python train.py --n_layer=16 --d_model=448 --n_head=7 --n_kv_head=7 --head_dim=64 --d_mlp=1216 --vocab_size=32000 --activation="swiglu" --norm="rmsnorm" --norm_place="pre" --norm_eps=1e-06 --positions="rope" --rope_base=10000.0 --rope_fraction=1.0 --qk_norm=false --attn_scale=0.125 --bias="none" --tie_embeddings=false --parallel_block=false --init="trunc" --init_std_qkv=0.037 --init_std_o=0.0 --init_std_up=0.037 --init_std_down=0.0 --optimizer="muon" --lr=0.00941 --lr_mult_o=2.0 --beta1=0.93 --lr_head=0.00444 --grad_clip=2.0 --warmup_steps=200 --schedule="wsd" --decay_fraction=0.877 --decay_shape="sqrt" --final_lr_fraction=0.0 --batch_tokens=[32768, 65536, 98304] --seq_len=512 --doc_mask=true --train_tokens=426600000 --steps=7111 --dataset="wikipedia_en"
MLP neurons of a small language model. Each row is named by its layer, matrix (down: output weights) and neuron, and shows model dimensions 64-319. Each number is 500 + 50 x the weight over its row's rms, rounded and kept within 0 to 999. Numbers have three digits each. A neuron's up and down rows have the sign that makes its largest values positive.
After each neuron's rows, "fires before" lists the tokens most often just after its 100 highest values on Wikipedia text that the model never trained on.

L8.down514:553425506442628570413539486576422512417436437564431493427516485556462398543426469503512619509512494457526491490503563534485445429519410603471536521572557556512499465550514521484502492476496515562495515492578437415477477583507568541498544561510534411471461489555485592403564516521558485471532530540444482469515504553438389543507473498415605476408471441494577381561543457512550528546565459414539489486464490522438584559406488503474420501545451552501458482447497475517494507549524554545419480503435453548471471559497492467474549586566540587462500486524467503417592469513457530497414586612585481501507475476425446492481516502482533506467558516658552500451484526586560497386470386462488492486433556492459429467588533581462465449473463531502503476461536469561576515508490526
fires before: ",", ".", " and", "\n", " ("

L9.down105:533557462499477539509484504484550527474476414470505423482509475475502452588481549532485521535552534550492495551508370433570558547445480515517542493449517566470439479553498472428568498459602539488445492480523490597476514600502516553471521476417553468601435495566392516388501461532528517492521462463501486488580525496516564523485509628592479532538490528485491514431569470505518497486418524506580544548525484437460476377448512475472510418549630509518542461477498469612517527462582523564500561513475503488521577392513407534485471515443550594480520511540463513529530409578423465554493486491398530582542498482549417435406535423479472528522463604522534506464471602519476478502463440451510515524397491427452559472512504571480557590479442486516499531403441517439582484535433480
fires before: " of", " in", "==", " the", " to", " by"

L9.down355:485510439494565474521496517458480483550478511538496447491508533439643450453496533532442482465404543556466555565520589559660553454502475469550524596514552498527448469450584490471531508458504469602412517519488438482493559566454567404502516512426531472462427464511517588484464429557488486554519493534418536487456443533487479411430444536452550442500545440412478522565551492558429566479490402467507505505435588492507518547479527452477550419499492522579415491633376419516482455544534450438493493386563520492519490525510462392550584534441548518488444553503520444457559520523501544509456524433520431596498542465558483479561581514507409500553554418523530452490482518498587514612558478512470549496551536525505489503502497488385498564490479455548307481502477471479508533469516499
fires before: " to", " in"

L9.down777:503565519486514548518501486492547496565472452418451606471496597422535470500406563421498484407530474511555433549480537511405497396533544583548514554534422508482499596522484566522524460486437467522577503437418561468507545507452459573466556453437407397490467468433483480556516469473479483524482538515483494467421622506539375491450415501528446513544469538580398504573439493484477497410531417473496454520546401501458495538488397574450499489515529524423461468476462477514504489498505482459545502505376533514536461495456516530540523389485508523476556509496485505518433540499554569505454440548477531540561459553539472499610473479518435455451463483454477499518488592478453513564521472652465510437484492503548454500525421611595482395503476434392476502523512539555464581433412518
fires before: "\n", "---|---|---|---|", " |", ";"

L10.down1102:567481491464514519457556543506514516514388612632467466567537544456431434568528513499455519488547513515524504562504576462453474451593461555440429471529475481485504543488575502491521477494494483464470511596548449423474524516477547557529586535467576515498572444418474565516591529602577581538499397499544464484606552438514535439494436618487549484429414425545578486539465524445482533405485453518548472504535557516542403479482452564457463517493462531587475512526514485512506530411566550528454482518480532566470539462507544452462479508551536540597477474587544506524545497503404493562557542508446473503502464481519442536531548459437495500383421530562482496491503507572501524490437502472498437509583505576502658473546482455521536512453443585519533612462494523530462549451537515
fires before: " |", ".", ")"

L10.down822:492485490507445524482571531510537506475600491428438505465476563490476535377585445512512486504463426502451573515521616509596604457453529459514469525521446465485524535566553536548422495576518545504515544514504469442461502565631477551492484469529608475521456453596533499505563471422402592469515555450410494502453545565417507495545433453474466488554464578535531536507544572427573442496430352495429572593447532479488445462431363621456472522513505423557538418619523566565501506459420487498507454597438527551500547519525420409500488479453498444444545446432555487561570480588572531519511480513545482545539473525509373561468569513644519558457467444457548491467551446396509480559537534638567486537485475474551561456574494492556464458494514472484520530506483468468517509435460579
fires before: "\n", ","

L11.down640:549522535408476495454479551470508496628598473511532449452489405466525527480506512505498523518506556418451455627540601511449533415399483512461494412508486491434513512503416470521494547480447517517520424423529469513496535512459559421540516513558445497545488423537470455466470472533550486529458510487614505506475473413594474502510441516448418495495513468527555505470394502506424422510458465474498566460590582499463481529437562515511554469558461543453451482504552515543507518543604464464489503614478504504501436407504542411494488541506379426423455473532493533457475477433491466473556443479549459528496370493495553539445566559503498469517520527572587404538560501503440474591485404741510456515542505509491543393483437503423505510542519544521424399469497462461481519528516450
fires before: "|", "\n", "      "

L10.down833:588409576553451493526422568467500488524599491502481416474460476528499510483514554497470513482491516460436437545442552458535455506497509551538559558557505529541570426571559518558482492524533529447549457438554511463498524461514498521525464416579563593502497572587576509465493534512540550542433513622551592529471547454455366397502522445513513452420510493507470420451406458512476452596532443459519538454404528480454575465543583475426513573421561492564405509570485475566502461526453608447455494463477521520548472452573469522434604475549463464509466510487580379456454522514412536532443520420560480536501518459515516527559563435489531512424502487580517557504488521487512397380452478529487546446574483502551511514534502476476447515551614468508472571586396511537522487471381450
fires before: "|", "\n", "s", "\"", " the"

L9.down490:517532502479530548412521522504514524508547506515492430429577535462475488558516490539566485477503452525503408446552553564463550459543555489584512492542493428455558467485407393605508433496519526464540539490442470498483519522513491481477584478506530674481457456511422595427491434508505398492504532447509537438478419543470530550463415522500520437413464545495475504423539581560469522456466558529533475452526550534533485550469457545510401450520536512499485480583491580593455487452457516577451465560493552574579523487447403491504558501528569553550505559575521501543566526500539568474531564559498510491569454441513560466465464509486504536571567480504473413535470556534528533557514514830513527543482475537512491471564533489415438453470498488467502436513496439427437467551519577
fires before: "\n"

L13.down600:470463511495559459518422457520481432453506512531422478521505505436497447594444472569506458522479531427492388568467520625508532514554458416406434489469467448581424470504498453553449498511483600558550368484485533525509476543548473533450507546508469464449483524536533368492511364466493507442510510484458375489527539557445585525531590509471595463525544463450450506436445499473450461515468524474483502530558492487523498509511473533547401501444560527456499509487508550497528586518494550426493449487442530470568515579425465502501409489517611535469483544521495509487429504582472473513455618486484589560512455478506451518506403496499459589494507556542552487464624432494483530415510412489473532546524439450446526534474620568427499515459447599484500488553520504496486454522501570
fires before: " by", " to", " as", ".", " with", " in"

L9.down1111:516474395443534489492529528503485431507363529492442565449569473555416557513496583535557500492466653547525590461485433524430629509469469602457506429516486555557442427560473531431470503462492508427500499584500532462509492531533590524550496438521478628438496470522514486471509473512504544567508501471490452497519542420559498548553606523517578480587464506476473439541510558481487501471495495523454518509477521494474611562531521445592498616574529481441464495538473459498411520502507616463513556442441520501528531470419474442467493528497464414469506477573505473526464491517513493541502467508464486588440533550431449511519582526499514505471493527500507510543487524466525538506491482773492491461532432516523427542601510539519538535520472513462526482507518557422465505488530575
fires before: "\n"

L11.down690:544446496523513513553581503640444493556443547466549521505493613437555516528561524400521446459415577529533426478518564450515503501472462520472495475433522460508532512547479472556485467527477519540527548503565478475537533490462622459505513496531610516427465535540545475459490488470435451524508599512522596548413575511457495521520459458551556566508583451409517581518546439506372519559484465503439555475390432562450530588462504607482464459484556460544413525464511427483476576500460446413420509525434515503410539407478476500529525529507487568485508481463474504521530474559546529482582507592434524560536504517582498464569577470583525473421436479482475447550544573515484436511519461769568569527515542447516447559471531463498487507510464541502440547507564478483553541398544533
fires before: "\n"

L13.down1030:462562430427557521540497611502517528488518458520404520486482546546475458498495456486495540471542517644548550459484487490455437482562537412487441476509368547529537472520549587467524418560496533591503454622527525518475543492463506455490456536510519474637399434595461460477469581432493490538541416500580462494459561475493438551554498470456504381471379471479492522492579462434420483472474455508541624475527439524570435470451515423433486515490474592507524621468526521486494492438522440520574504493511457532467490480442555517457506477482564451383510508472524500510451408450432424461458459574479448482600628502504461523457486465499534452512543507484440464471577528461508471584476391495502493512501469511450452545537477583515508564470499431495433451496527509580493417518363457
fires before: " in", " to", " on", " by", " from"

L9.down210:491574506464486528373469473439504424537518558505566539579514515472581428430444503579484504451485485563491467546555487517410524453545439443528495471523571508460486507503554553497492560493529500468552381489545563546569556456579432516500514405477514604509530396459515525473471523492500397523534511454593421522502597475482564536518444575504528422442504523606588551541446515442474515511526483471528485463488513435437467509487568486359481487496523613455392464473471453499503609488526543578512537516486531488570543381574471474445549491543543622454586506627472570463499490508427491482433474434547448469485478472504492555528424393567547568470511446536504577531595555558564465496429507536421573503495529471573493536539433459542467476566545538521485522569603475458492434470469429
fires before: " |", ":", "."

L13.down1188:471542528509563532505503488503444492577533443503481534464505576590510488569470531548429515461454503510533440575510517630511464519548532522473472518539513505451490508470484553446538614495391564520554271451482501469502536437472528530575485496450493552471501584432468535429523470450512519428549485544452492496451482496404435437517496457475507521543548482485514473492567467496476518442499440485557495526480476455568522426419535534511492483452455510597542427445561556413437463463486449527504434507452532495463502526504522427538474552539501533465509472495521481476515512445552533496513487527491568545480313552437498520598442555491519467457425518515519528446549559535603608446518464749517560544571491462540520539508514553491571511476517451413541476552439464519494550482527575
fires before: " as", " that", " was", " to", " by", " had"

L13.down1129:445482505504580543589517507423480485562469580586507599571390495470487472562360485491511529508537453487547406451522431543467511532488465504449422461528480512492523555565438493543512426562586561515454436591502509488431481390581518508553487532553526561529520633454500444475452540540489437522549520465493519552527555424508461475541501550536425506489526567530427524444552470563517532532462425507538496580553418455497553526546559488511529433479503589467550502541570506455559500511422408476475534465536529490543482576494477547481523501421462524551550555419581566479526471507505490508564541479534472428390401458523493532510564495435374471457517528451544541450388475543511459576382512429495548468478566499560409492496593523528471439509642503508517500490501471482464421506512454
fires before: " and", ",", " to", "'"

L10.down400:482429429487541496497532604545447495516464526614544499493558511423549476479468496578481458528512422582525478430532478451490549453534517478546454472547431484500506459565589529507463542489564572445372404455585429460502566493493500532481499468444512466570468521474627488495538456481526507540455449637510561508502439440491408495568543572533514412475505515503476410406534568521513541475472481447500526505484483434518461467435560566541473463496507478509493586509575495442518424504480490513540514447602502510490449511567587478525558485484572572431482475479539418465554527511577548535461478519553534497488496526508482500530405459538498460562494478506475496547469494506575447525473508403480618534414434515472480505541498504496458537487507463447497486573488423516452567469612438
fires before: " to", " the"

L10.down147:572521582459539497449537562553538452511591575446429602435435597496505566486566538489513512512438599486482512409484388527551542474544456558586569514428534460431519585530482405500521496483491488523515557529467451482452502521479465593470373466524549459523483420451482519458582465491491554531499535453469560516436529527437476443500430530544476450578570435466499482489508539446609443540507404424527517507497551533503512494536627490493500519436504452556508448486444510547411568516435480463427458508595580523556449476419480484555482494559549567499468372529510524486564432484549516563549496488548417524471412485427456494597541546477477473522458512512473434488529544495464450478467506515490551525607507532496465461547501506480474547469452396452493510462476569517534516491442561
fires before: "\n", " Upload"

L9.down557:541575501456491570485477487440496450409529521546524506433489519486427560495523538516518476477508589524496537542494607529545419505389520514554465523519546506558495571576512648482571460539472487423429501490487513468485533498534550522470577531428577550551577490488506533477521506449528536511415457378426487521547539452506504544480511568482564407451502368434624608561482482552562517447538555482508447455559528471457492495502568542506509495462462479441442377460497459556509486498530463569546585544524460545564487493533507565579559508456470441491481592602519573480546449469508497493538567617450507534520559367571455478516463507540490472448555544569482491498460456484506470431464455400537543487503476480477504535512433475524538639489464507483497533532442449452512466439517505
fires before: " |"

L11.down124:480541503618427540507530500497474422536488528483557541451457513482491467616415539538528589502501562499549585561472498490476430489496437437536552483453479540530517553505493488534479451490575464499450630458488419525491496559537543552492478514463578464363504540559483517549563608480527451507486490533558414456429536594507465560421487548445592531507442432453505496518542486574509460590579483461501544434509493473574515443501554598470459469485470559502623496432514481525548550470591465469510441466433492527517580523461458500517392436520455572477511456528527473613499496436527428534543456472515430564563449437431433523512517470490485519496446587489417472506522543469464493488552469436513392372608450492542558482451463494476431561456449537510573451490505495527425497464472508
fires before: " |", " by", " to", ";", ",", " in"

L11.down137:532453516470487496436500487486433534495415416506513499503496547527614571479485524502494528435514544456533502522521585530414551426501524483503445501525504518466557526499442442560504496491487464463594490456501529527445605576431502580540562432460492508441486536472510595530506511399500526485509550500526584461466517466506446467431535443606462464579511523539559444544417492475503567447521633480553511490548482548452531544491541513580515586540515537479507522504448498580432422471470589542474443489481466565480458463511478553446531627411498516470453542545479559448503466515449591442611410611489492470534447469577514532518585530501574515458491460432588461498440532501497506487532524768487584616497525513424430453492455506464512467421438545481456512491466472431495562476562470
fires before: "\n", ";"

L11.down441:550510491505554429544449591517517551500508480524575524484447554452417497587423546502445440546474480562448487513374540486521499627466468514497604388523486637456446601487432524440489482479459441487532487431474555545457522549536484515586397450473548491529483505511478409386500446513485496457460477500552406494462525498365442492565567590536524498536581509530548487515542457474513481466478474426534405514556448514479530448480480520469452479598512444470596519472431510432541548482503531533397518454502515477539381479487518521510436501470420406508532595409590499446496471464488430543493495448504463460546491487561439463541449398490453459482532549468572499450578480472536475542462524453523630489444538469522456470471485484492437448595464508577483492421438435441468509512445447
fires before: " in", " by", " on", " for"